From a checkpoint of a small transformer trained on Wikipedia.
Size: 10 layers, width 640, 5 heads of 128 (1 for keys and values), MLP 1728 SwiGLU, vocabulary 30205, 62.4M parameters.
Training: a variant of Adam for these matrices, 700M tokens, 10948 steps.
MLP neurons of a small language model. Each row is named by its layer, matrix (down: output weights) and neuron, and shows model dimensions 442-633. Each number is 128 + 32 x the weight over its row's rms, rounded and kept within 0 to 255. Numbers have three digits each. A neuron's up and down rows have the sign that makes its largest values positive.
A block is one neuron, or neurons of one layer that tend to fire together. After each block is what it responds to, as a language model described it from the Wikipedia text at the highest values.

L7.down29:080094120086075090120083080123117126141158168113129092098086115143107112169139105108125094149151178124086140168176143125078150140080084177080132123125082120111067175148091141182154122132126147139108133107120163141097090172081116076088116172094122102124170092084159170142129119126136104146093123158078117095115116130149066143190167141154177131137160123086134114143086140163111145148000069104121122181101128155134219161152100076181215109205155151109119143098146134132160104128105116100116129120113136138126103131163091113137098101160157141122129170156176105111111181111150081103
L7.down811:169148141156136157086128162185118124104089147188095124128100107157167176055140112133096094080100149155183136136151136113182164070050089122116118176122149111094187158123140101124149110140140148143105185155136153118143161138182105148122085086159165032126159049138131166137120123094113119164103161162174086092073100191166146104159075174120146076044143047115191065164144216075177141109134132127102138099107148091059185153163075170065182138104129133136113154141161167174114123148110088139142126195163091127121081151122144148166185055152147138076139141139114118112169142089098144121
L7.down880:150149123178109113123089090164124185085126092121181143167108108135086072136096135149135135219125094102112087157104139015148122144180134142158132120121136145171148099151128095117122113117105128086156196155132126100129121133151102194070129142114059087053187155166159134100100120157160150078135129066099140151108088154140100168083144060188149094083084126132094140157175087132136093199163101115136104083140096153075155124131107127155108155131079147168118128167197149159080085122190138120111090140129153117139050139087157137154104166144178143110130130124176061082085156123103130079
L7.down1236:100161153124182116118113155091090147111153106155124054160158115107126118159030170110111138191088108191169095087126113134119146083108151192137088167161102120132127126148181151116094112082186148113161066138175146133124109101159103108093125140067116130154129090149180088101129069121106114129134135126119123150130145098169138174170140189093131145159092102117185102122125186133134199112083137106134173106153069152077164055138169172141163166103124113170085088116184067133115081140119081144102161145111150198139124137144174105157157085122075126150049134133112144192134168083137119151
L7.down1256:171134108111107136112120129136108133147154179093116120087122148141141139145095099116121133094152113128167196097181099117133092107072129115110139072168106075126103112175115115158115140112111108140103133109131118146077151213092119071119144115182091062128162117137155174185174067141126135114137130080160107111123149136127169206132103166133079122144129131122079109076102188094100067106117108078130100163153150124162088125117156158128177076173107124143116161081086121134130167105149144113085102137151009140121109156148124147120143110196121100135125136117158136143119187087050110089
L7.down1263:112075155142128159191173177108140110136165149070139101126153098135130044150157131161099086113133200142101110108106125062128127174108125112200157107113168136152048160175064145085115112065142123170109122090165120072154076079085153154186188111116192082123091132157143200132105145087161101090107098131168118089100136181139120116135218112119136178166087170176077090117117175126124121133145170165082124164104094125142151167082139154146189126134049124153167101137144073145173090064134126102136153121123131135094127137149105091122177179122124084069131160114146164111114159120138166124
L7.down1375:152138133187122132184163168134126099132097094117140102140109124122116129137083141154112128094125103119111111123088072156156093116076134120125110163068143120153156080126184163126076166153099154152176072156068136111086103135104124163107194100111068105187173145157152138072134152119168084146162065126099127128089099190114120121121126128112159121114097088076083201191089189114086148186107147078110096116089117151130112130161162125152138209145110169164158106115148129097116156184103157139149049112164123143129098138114179097185161097158119127122124115109118119072092133094174115149
L7.down1661:152138159130116114123140143145144153127138108140143154128100107110158151163130116166075169105094160148072076117118099184130150070122157118151124141098115110140100094114158146122120106135138134122183145149145097116197099149169170100140135082122079130076154121170186092150102146109097184076114105096111150179093089103067155116157150087132068124139171113087132138113115177151132063169148034117116166126113103160139139117197120146117079152153122095097134153133068102127058101080123178154152097132125170130101128099154141147128099161113143096125129097131178130114082113126136091066
Description: Words opening a description of a subject after is/was or a comma, such as a, an, based, composed, consisting, part, made.

L3.down227:142143141092091156124069137104149153220116142107082138067177141174145103130126082129128196070114189162100125187090114163166150109117158136116149182130093142131134104103107144158181145106145120063210161186190153081181219190088116093139142166113182050121185126089171076126098118144103096121139126177094045119138150121149133108183070083145120062123137152154135133117143164095105111075222106148120169139148187118100150142098161151106133149165149131163087118162085137123159118138147115144115116177143108136168128098085146225116112093109141172114157066171172181136162076165133097136
L3.down346:145170087105142108142145159167100130167143128093092106098113133165124147129160106194096155077148161085140184117122160160135129132157094117113133150134140155125129102087128125145131091143080146118088138176091106099202100089153152111175163132147095117215119157145135114099152154095073139185095076115196130123176093074165095143116133084132131138152166142153122144080108097146156203185168098061129146128081114136180099146148090123149125114138151155147168135179093140105144150089058154126147161080076138136125138140150151108183135097118085133144152089162151113119100158175096070145
L3.down567:095164130159128091130085099081112123189167135144119138065097176133110140160130135172158125144138108135103127120151081181164107108157107159051166123141146115129111086095108139099063174074149152084096146113122128080152132076133083190127126129129119086145123106074132149132149114127123157037104143132184162107089116128179135147160144106054123113161166134121138132028143154138105159109146078054122129113143136129092181166143153116106110102090181120152101110077131176160124122132086068116134152098119150163132100089139133150157123163107158138132126042143175147114090130145144147096
L3.down1009:154112131115116114082132141159110097096161187125131201157168146131135133127146133247120183145077078099087140196144121128108156115105127103120155134132083153095145106076130150114069139157151147065118129137166135086090138177136138115188133122155083112151088167158111166125153119137122141113122146182129141174137140143170150101124065140112156125135159146178139175104082071104129158091109149115127134096146152139118133124152145142114137137098103109127203168146129115103102158163110124144118089120121120100147177107150164090136154078119130137121135000174158175086107140208070150148
L3.down1300:160061139145148117147093069104153077198144134124111148123137101192108097144123141146105151129088131105122138081105155162115097139078100127138219093136130142099137126140062141140118114176136179097101119093084117082155171161115065171161070139109103112156142162084091062143100125087144120137138111165099095128184154171071161121172177120046133121175178107126169138097093135203158159158126123178142084103109145172142135082132082116132174146154108137164113119151081096137129107108102153080128104138099097102146113192121111102141147137180174159157164167171137116121104151136141098155
L3.down1385:095141126142143131155133148189050045138074136111138103146149136129129161145103152154190123132118083121120163098116096144129123114136091090130141110118136169090197122063131118166087105119105154171165149114123074132186184151182140123069148147166073096163114092113210174054088183097120078178081122165124192129221172155146142081095152059119102136108086195103136165107155122130134185116120117101157113079146119106142165097125098150121157145126144132131065152144185150141145133104080108186122099160114134162081131105149164156141159146130115142162148161125099137141106072112125136100
L3.down1581:142123116123082129141126206095098113056125123121158140129123123168115139152139121159127092145123154179150102184104091085118124140126099169136176101170144074144112149115147096118109149120159198188159117107116162100110125116137120125164185151117102125152099095076154117141116087126163112099165133060217117166164114134110140141149115102120096130149155126153141126133111162120111095095127166138127150080171150151096163138112097076143063158161160112106133096120091118099148152143099163178098138152095147156127112181105160134093146138106130106103149094098162133074125132138116106123
L3.down1595:096141070119131192132159158087170185168141116081132142077151128151139176164144118161135113133184146183172115182099107140148104134166147173143158160207142147134104107166130139100093193112177169170129151146120132116134108128126084055099143134089117134117167108082161105155156116119153093086132089162107135089162088156130182126191225079085134139161154150103172133087191133072133165161107180166097097101184136136113137107113126191078106067138202134138105128138139115089166160135090106128075146166144160092162106133185140124119114119131132113188144089149107141075117139133137056146
Description: Head nouns, mostly after "the", naming a person, group or organization already under discussion (defendant, player, band, company, club), plus "born" after a person noun or in "(born 1940)".

L7.down172:133125080149167143167144074204104162101103180078114140142137096133132086113135150055122064119094081135091136162132091107172139155093141115105169138124115142037102108144148174123141103117135121157122125141214154130166142086130099151134165101073121070162156133143147109121063150123153154127139086150147119112121149137155147149142116199142122127131189117083130168112111086135114075066142152107179180172162125157138147173115099107159172107104147134123156104190095073103125114111165150100114169085125106120166089163114066123133091122134108137134149144099116182087158058097072104140
L7.down489:105121120187172112071096123174143210119136173137110127104102132091140101068170104092107193146121090084143158110157133146110107049115134145093181141105119156117158115155159142135123075093088166067093121083179078113153158090113113097119154141140078134084102118126136152088103175103126148095111162149110119115073115121146158096100152143096151118103136211166114152118125147121070104082122159089107147173086112134113156091128106098175129093085054102097119107162118095140133130178161122125117183102129174150159144144140098107129157153170150193128137128113142126112071047104151165152
L7.down711:140130111045095118105189054124124146168100141142142067135156176082165125121117127140154176129149181168148101095085126069134095168152165104139130134109131153097103113161105113136136110103138133079088127149128168153132179147110045122155136149022149155173126136104136130135106105097160127128146055144171124128105133149163144111200149195101090138116149084109071160155130097098099093086080152146079131087079153072142148169132146172155200159116141117141129149074120147140160099128128114143097131154115132175156165137120143152127125117184097116151112185142157110102159040131042140124
L7.down1037:115135156119167144121157097134132118118137147144158135098170092195111047146047175178153105165108159103135052105123134126162149129118139145155100104139152109053121139160168140105139161158083159120105130143123148121098121086134070127115100156132102089138120124097110084171109120094138126099163153144153130123069119208154116149119071129141114088146165094125152153077165083111122135128206124157116153096108184135096117115163162124133092192169130127135108183066121138114192128160132076104104128096119116133082125135120147189141099137153181169135142154109097183110178130148151100171
L7.down1468:144146146122135203078136177106159175132145118154140150083132115114084143149130112132101161089090077097105087088186189121132147092119143136083154148162108104093168105124110167137107126113121095160120042132134080148186173126158087129102181156138107147145091075072126145114192177117183128134145120165115072122113133139183169186086123163100131107089145169136199090151118141147151101158073181167103154128146126159140127122142093098138100151092127159179120104116174106116101141178138125134167182186166112134139142119113110107129151193102151169078132159127141142052049158161185132139
L7.down1537:128141131111088123086123132070165150167097131140177138209150133139053121080120099161107159110190146070086141129145141164111153122137130170146192138077123138122097109089122158074114070135152101164117119120164173143143137099104164147151147117157138178155072088070084101083160160134132158171138131151120119091129117197113151125147133137090107121126134157127106108170095108125161116100067161144132137165179130117124147121136103168116124080138127082165133122143071089130102148153130126143107089092133127165103171113112164110128137138139131149121105134095164133132154092134107118208
L7.down1567:092070162179116091144115140138171111151123099134087121111131118125149114111146025117146066090156155067174186053175126114135115124081168155155145151112118127147081140134154097113082162068155091202117123112232152130130163063167147151131105047120133111115092112155134111079099113115060147111147149098122159137119158137128164134141056076111107144132107103187115130162100111175140179162168166121096132124131146136097088077154088163141135089110081111158126094148139123097118126044116089110125092132149154145087143154126139105159130151117085105159147169130162136086105141105122091079
L7.down1650:174194141140108139124159120143106155126066079216105141130171071138133135132119137162158114124130131132127147118160105142116108121132124099165192160093101118071059096127174145117132127131140114125123162092139159138179117106143100122100168156102141133190134125070139093144086137130127094111170117150121107124121176078134188177178061123071115089097136095130048052132213057080146182110178127178184123117137195076151091105184114120110112144164139132120091081082121144124141101138152097097111136152133096199175105101186128156139114092130143084114131117168092159173119128145099107111
Description: Object nouns and pronouns right after a transitive verb that takes a following prepositional complement, e.g. kept the project from, signed him in, relieve him of.

L3.down42:121152141120169166139115183164138054149129122063095039129090127155124127100082113120187144106082119104162157124110148088095103096150141121108079190108150150081129093076096107133113118102138064051057133120079163171139218183154142117139149145120142092061201105164132063091098099107098126170142142172158119148130160114146104169104185184195134132122109110110093064182133125121105078153134141152138138093161125116162083122191145119160142143062140108142132090139145158131157100182146159127160079101084161075120090127168130130170104155131123119077105106142124111094117114135133112109
L3.down264:121109065165123144092176127074152160085142114121133132154138104146143143164142090135159116111141121127147110148115135171111130128114140171102138187158119137162154118125129182116182137068105155107135142145153099185101104134163166117148139104046062120141088137164146092135124118123134154096143109117162118094126068090145102143128146074168128106153113060100096118077115144024141087143143170135067173156173111104173100143149132142073072130091129129166105126153136125129151087196243064161149091126176126142154122144131154145043075085126126023123099117131143133155124088161175126101
L3.down497:085107116151141146124133131075122126125108136134133114125117135172130135108142167139129071118119164066181125061087133094171180170171199111135142143173160125143114164109130078134099162129127112107127154163136098168101136098147143100108112102113122084149086161192111121168193155101118132101103120147160104119157114100135150113090120165091162090114108118138114084128109164119110133091191106140129124162154117154118138140139146116139122108101160134102183142169138130103089164119173111096090093107105117146186089164172099114100135144078158165067074102116089091059079166072166178152
L3.down500:170091138109108137103151189119156058158161202081164157149148116141165119138167120141077085162127134107185088096146129084122106162112120193156128141114153056102125121188136100064137122137094083096160125147137134107108152125193155152169114105074119114132128134131062105116106162142189123170122143129122135144116145110101176104149100154169119166111105110091099133131170145113100173134146165163182093139136124110156134156129110088191163127109140119132167125129167198098125130149147144113109208112141158145150131085117085097109039176128104101131070067182161115126181133086176115116
L3.down970:160074080152078122083079083121126141130091119110146125092099138083069140125119150083131110130158120135143139091117150113126089153165116139208087094116122121127163133150088129131064152120188083172097081092101107130098147150113107222141145146155131114121148132151152126107146087109127125154122090119202141149066147066116083133050159124142128113109099157154193164147119127138100073157155164146095101079137134139112112137152099104061141114211161167127184106098159095172130156127160139162147129123134137163148085134107124087158117103150135130109160163139108132102134185124161145156
L3.down1125:107144089134196050138079127129171140193121148166118128108166129151088078077159118201169136105059058092113126081126151156133103160166164186154173106118138109140152179155163064099149157150132160085118142072144079120088169081154085135133162163118109120088159159141130147085150151121131133088137158109075172137176133130209128132108077144099109137168165103089122093136130190132133106133122123114193070120127114134133100080154081143088168102180183185090099186142090096139117087143135158049141171147115143106134109114172106110144092097149099141186097147112101184094128142030124114083
L3.down1267:138148136079088146163169111124145166129122111134082102136181087084138140147189109099177107087090119170088157093092110119112103087173075139119174129201155077120145130107122167188166118113078123126192106117125152138188143114160158160134122126124141065117144119115152115185098065132088157104116134150151137153148136084181130154155120113099164150116154166085136137131140073093132119146136139159089120140136128118083195134144194116138098133140203185144097105198203117171127119151098163109061107089182138109084100100130084118154091143128183149112134082117140079131120116158102157119
L3.down1707:138110090180143104169120147063146084153106164166078088153165138145167112118221136114099136125131095100077124120135127079149177101089128100104125154156162149125164162102122089088149141113127133140164109174102130085175161110171147130088133129124127117130193125151133120123117080144141167121153127130215158148160124114116124151124092133173123126133102108128169144137111145195148094080111082146146124202159079161077136105098101096139116121115128145087110101177147151106171138127120149127141100132093101138078113099075179076174078193139123114119090105112133068134110103126094082152
Description: Final word pieces ending in "o" that complete foreign proper names, e.g. Locar-no, Wak-ano, Apoll-o, Ma-o, Br-no; a few "-ing"/"'" endings also appear.

L4.down1565:137099072156154117169170132135127111121143130083120156148083097149125150091156094120218178116084149163105195081099150134102110142167116110116162155126093133119132167126111143146150125162203126108174094141099116200147153088092087136110112099202148084159109138135132157095168154102098142102110125155228122108136152164123179138139150146118128150129157081112109140084119132122118097078108169118100148157163108152123153101090165151143103145096052154123150104081105135147151139119109089118134153180192188167108179131151215150100141093110132081063160159091144145108145129131194139113
Description: Final subword pieces that complete a word split into tokens, such as o-ak, sl-ug, she-ep, kay-ak; also spaces after table pipes and coordinate slashes.

L4.down375:134122139137120112159155111142116092132181109141085142142128111124055119137088110123129100151108137149140109113134198082121123142120087134106104164134152057091129079128150109156122126174089209166133087101136130148097122068172129135123131160095139076137119157113131076157130073128159115106155083118202182120178108110123121125106119113152168081101082128105192077140183118143110098111138157064136166082167126142132192137123090143094089110140154069112101128134161122131139112116140144162120133107141126128074095123117134096091095143134101158120136071057140153103113146221143141159
Description: Final head noun of a definite noun phrase naming an award, event, group or institution, e.g. the band, the Warped Tour, Thor Heyerdahl award, the same round.

L3.down108:146077134169096195090103135141088048148094127124094148143105102087111140131095148118098131109185072122160102162159179068134170141181136161111181138078157187097127131125087097153191106119154199128116107146105185156147148091119100187180107131125183133124094115098132134077181092096080137105127124114053069156111166154167107177120179126076142149122157123123125149113108102100126126131100149145132147103150152078141113126095097130144151174160103097131144142111126128139078149098150078110139135116155129053105076120056138117114083123099086122110087109090163090102115148140084148097
L3.down265:070106159146101093138085120138101131149105143128132125211173098149152159170167139138126139091146095198181081134108170105122129167123081167117091104142106117153101139144149118158099094091129150173132124141164118139199125115091118086101118145144137099164136152178154098141142141155132141132182120154129146159140137112124129127076117060115098100134136113103147116136120162099152084134084093147114133076190134143186149085104134134122091132141100128113155094159136152147199118141099131170170136139148125094155106146105142103108151159084115131145153105067089164094184143102085137136
L3.down520:087130132152093181134166134122105115068166128120071106165111115169149161148133106114084171106179153140088140135140155165141123083166147110155125106117139149100092181141187145092095191126125116128111141106177146125151137141137130138080104153131178044179136069133100149209118130122191067068153148158113128145118115121172188169116087142077097157172158144125210125140158084107127117105185130116119197122145122219143127110140158121105107117171101131110151119094157175134167156088110146126128140088158143125152105133174170109134118130135062124132163114138175103081167126141140136095
L3.down623:161130165140129143178129104144093139076118156122119135188191129088050102133155165133096100167183172121129156138126161075104116099069095174104120109128131083148089118134134114110143124103167124109093073131159129164134108181135118146096117176123133108137061164156128146148096158166172113179188087139124094091172095124142175128154126147108088127107109133163108158185099111149128069022128126161070118112130145070155065144136139080061155155142083111147112142058089140091168136145098088138123136134110081156073092114180189124176149134133087140128130175158046086120099156160127109192
L3.down692:139167132149106142079118133153090185111134163146122137135140156170125127125126118110116143074154163104165089162163166112175112100129111087143156151187096127065102060154055127164097122136110134123106095110112100132069105142118104089165121115156082095092115083102149163168111111099117128065157145117125086126191157119096159117096093088105134118161153100135155065125153148148070111157169189127150112140141128114136133115111102102131140116175175121189152143130093112152099071115186158102114112123164123095120147114113171108168117074129110113156113146155110129069122165163086082157
L3.down782:091096051114128114100186093134086174133115089110183140142112155148096063122128119128052157126113111112134058188095115096118160072146159151105143169113104147100131117193134197134125180209127145151083079077183136134191149134108107198154124137088183123106086127160108146156125135128109131101156138146213146144135096079169140130103055143087080142115121124119166144135138112126084171114124096127136123127118115166194183139171187108135086118173143113111130096139102122109102070100098114157039181177131103130101110137107154069092140030128108103065130104143142142129149105151063135139
L3.down1176:162148123116064063166079097149151180113135132118145118158126150115168105143194133206065140147084122148157172117094165138157142083099154102093091120144138168123150155047175119119089115147131103199077081156153114085100133114108124117063126133079171169196144095160118065154152137119159097086154124150136181087145078082144141152078143145104116155153140125099136107158170084104144122149079131139163129103195122120095141085171106156173065123140111131121145157187143176169111145057117040156162104114160144147111082136133202110127171096127121152144138089054116114152123136104082119143
L3.down1345:169089140091121108154162133120129098162080142096113121142146136148145176104153128061169094144093164075138142149186046126109159097111103083052180099090099155083118108067072128065198119135183142049160112126123181178101187145143122172116171163071143110117161118138162156114127088149133153147160094146113101096134132119108107101119135144110117151132156103131119107135101146039163121154128122118192165132157134097093096129122167108149129137121114127108158144131176134143151053103119151154148138121114097148107120184143185151073155155104131163115076119124141175125126157122130117079
Description: Common nouns, or their final word piece, just after "the" that refer back to a place or thing already named, often buildings or sites, as in the building, facade, mosque, waterway, creek.

L4.down1006:119105145088164170101120178134166049115198124105083112137128167098127141090110133152100045105129091162101137115068128110160138112145100163161126153048174121153138125104117110133095105082125143144168151104058068149177174093147110138096137152131130166122140097184123199094130098147077140163146162147157126129121157132145200116075163181149123130089159144131140144145083152165098087094128110071109143118108164094132089087084207105135134114163122130152167173114086151129111172080128179086099131130083130094108114082106101134076157141094102161052136138175132068121161129082096117143
Description: Short subword pieces inside foreign or rare names (Ruprecht, Locarno, Victoire, Høyre), plus the year prefix 200 in dates like 2001.

L3.down349:152092166080168133095134113158068157185136122133151123135133135090172094080125117112154208141152145117164109095118159119064148045109155131147147117075093141174149135148136090145114087156156084132174139136120103158211106104167135177148157119158140039114078125203149165104128096139087125144126146117143116089105094141144131108132202164163129171169066121076132031106123161104108095119165179187159131077130113125151154111147152124134161171108158146138137111143099131150160175101153062160116090118115136131085101113115187121125094169096115125073148094133141172107141169098087130078
L3.down707:115077148079117090104145121139142150102195103095118104105137122079139132146152143088161088122093124080080204120142131150137146193128091150139191190111124113142099180065132198143086130163117120105146171174118142050092143150108147152176122153144159138141138133109162104182100159128156092162148125147169138142078122151101084139093132072128163088181174072117137151143081087094133107038156111139104101095182162098126120137193132126111138133146123112152179089157150103135122107160117133140131046115164122101138149103145149135104145118068140129121134086125096091102164128106133133119
L3.down732:153145127096186100089122100131090161169133135160130131102170139066050116072112136116100113068100095126154120165124107150086072167078113167132155178137117104150200129112207130114165132101100103084098159196093145153125077097148154126179143115116103059121163082166151115113161128138123116085105206123190073075116133125120095136128111148125118063161112100119070138119102072116118111184164132104157132154115138167200145166141140124079130108109109132162152134157080063139142178108132134188171126156126070166150147145135086127104123138150112145138088129123159152113123079076094121158
L3.down761:147071121138112116149127141100137177164104095138118124136087188106130085154149122095123112117154162128152154161108144090105161145116090107110082085111143165162071094131128123141107166154117186147116118120161142164093115125095138208088113074099157160126043183152137149121142152168130112169103106115120120174109109135138124068173131130123099130138093044129125111130134122112127121077129071115137096139084134126144059102117091118188125133129162133099162196092133101148131092153157076138091153102126158209110083188129121160154159193149089157175149098155115172130148099090111167144
L3.down805:055092125208189089103144128136115185104093125103131139070101164153161106105115146138048109104136162137121127146109144203172119128178183125109135131197126129171134065163112155121140137108086163092073050156137136106153114135127070094147137132101165130143107104115184130152181172100131141132085110178113133153128075110112146107165166085178116132133077123110186147091150131150144146149206092140144123112104125107050129129093072176148079104158094143136165124139157112096074120135115106140133107129102159069107137129091123127127116168134121084143111085180156135140149116146114079129
L3.down814:072117147144069148148215119051104134187161118107102160151130148143100125069124114128134080157112014108150151162163111137135120140087119097159123120054124109171061075096163098112106157155168173117137140131129063098160086157094126129095116169105125107170152127129131092198121116089131128120097146117142114173134068096084131105112121119125122108126132137089091186154071094118135162115095086134148137129079128172151125152172111139131109122128121189114112097130162095130144147106105082148156120131090130161146142125079118133153139118109155132184129093174176110091146100118106155128
L3.down1216:085121137134143130127095132109145124144121101072120145104121131105132171132084126135155094129084099183099099105107131109161127113139116143151078147109098169210153110132066131157146150088121123067118084120159098083072143123140102191172108118077124129114106163136151084217134145084150126120104092117117148113128078183107178142159108164157154136149073162113060200153160141168126095152165123127152082145052122122121089077107068161132088112128138189043120169142167160081155144080070042110091125099133111130118154116106160140126097139110116112159114134134163147087141115122115146160
L3.down1538:155124092110106141073093173092121097153141109148106167098069138136154125104138099102140056124207102185159165128190184181146112150134137152120109067118126144096185136090094117152116137113127136155139103161103127114163158074094071049085131123157129094122159127149116145115102188152159121145116132139079125099141149152130135098180182171183121145127199114128072079139131103126172167192146090172098106134134116176134121151149098194142116164104153174166113129107120124106090130098090126106078090136114139203091100164144185091107095111115133076104173118145058091031216157127087108155
Description: Mostly the verb based just before on, at or there (based on poems, based at 8 Clyde Street), plus weaker did/do before not and name fragments.

L7.down404:098103117214112107136084127049086126125111158119120124105127086168153124130115140125158086149070084125189142093098176151134094194123167126188042117122159184093091142059139105148132152127087178123157127139162063130115104086196134096122126074148124187095156117079159111186130153157092128105118184109122115081136137146092111089154157224109130158147100132108104095193043135127135110136122073122111142124159079120093152110127120154128152071133163123087120164097074129127132067161107122145150157122125143102132096164124075150121181101163187079104133080109132125200070110144098124086
L7.down966:076124178106111153112095090034100118115142132107127191137142130127210174166106146091109167140129108100145105132115171151106080163179199151141111160133119120129049124122156117120090092114161100136118044080138116142109100121122138064112163110136104152161149144146121112128108102125175091152171185195096145145128102157105186094129107133173079149121086106119138150167074141193100106111127173160138101071114117113163132128094147113113130105159118131079108180116142151150116131193107087133105133136145123084144148134152093183111194083070175199090112139153126164095157151097116136140
L7.down1231:138127157105109140135137147100121091096138142166177124142194163110168154144050136148172117178152153149192111122121116174118139150135138124113159170108106126093109124092134145120083117126099106105086139124163150092136125155129127090091119174190145105159135130120142095181148115134177165087149124215047139165130132210122112129107081116155128151134115148130139110122169167101118119139212130172136093083158124107125129120112142095121048121148172161064104168150134160098095186142109137071135163110187117151110112144121147123117129127134164145081074097081116160033119160110139119116
L7.down1287:141102168083139105076074126072139130127120146083128110120096142231129097159185169109093094193122141160129157082175137120138144138144166119132131120061068111137113064086126173115122112103152088139135103199122097114152115080155110146103132158151121140108104146144156080142145103088104138086040122151199122131127114069136135099128114121147134125116145120144144086152071165108092107147129195116181134100118087132087158115140180148134164107126149116053110142105133084115137105150155088071109138136125149131154136122149129158130157121096139116104132142154106075132125144099109097102
L7.down1372:131165132168128129130108112115179104143078143192075152169089121205144132158136146096126163103185117099093108106092132149121088180121146138120122173118143112121137099198173153162079129147145158125185099151123149158093147153109135084105112144054150032185168098119089119162178093117143105124182120188120127134131087083235115147145127040183068127098162116142179121059091204140156188184189096112150118111140190101132141134075144158120099125142125138093143153126087142149147135225087160145178149175114182133170109169123141114086160116151112127138087142144145122108115139105094111107
L7.down1434:119141173124162123132098094092131132184136115128186140126118169199150202102153107133117070085097132113095085110123140186089076105156120138124140138153137131080138102131115130135133112195126145088141119140170100114129148163132153145160145097113104130080160122134193150084086068115184096092157055155108181078101149141087118137130134120169154082137129104093013174163060205112099077102122128096235140123162128135170091104099112141145159122095155153149165207089135103135104152122115098132084141130117117155105103170136076086126111102111101101140123137134162103105123135120167157090
L7.down1461:163141111114109137067093102122113110150145114115172114117096113126090121205151104134051128117144147118123120065115175122102109173181087115069123144165127109110136084187092139118102124194134134118094094102131087122147099149151088091108131151115119135155132126135098171134104097138114111069157105082117102211093175134147103186143079173101101082131148123101114101126110105104092102088151098075085167074081142093083099115073140119137100125080105107088111164158153142163122102140119146101138087115127157146131104130059151155160065129133108158115108086166097197127103146142133145121
L7.down1691:083132071135125093169134164108160120153129101072111144151153135148117080132120096164082091123133155087153095162130107090114096059053133158152062172095166111114117072092160097129074107105136103143158154052167136087083102172136148098096182141133120163056148159143166102139110146076134112103161095184115169246063090108131117117101136136119141129143118118163160097146092129129121155116167155126091078132136122097108088163132190123190126123119135155152083128160137143121100088130105106137131123126157163091166127102166096200092127144090124164118129198072111169131085150134144164120
Description: Final generic nouns ending multiword proper place names, mostly in prose: River (Roanoke River), Line, Stadium, College, Park, Hotel, Reserve.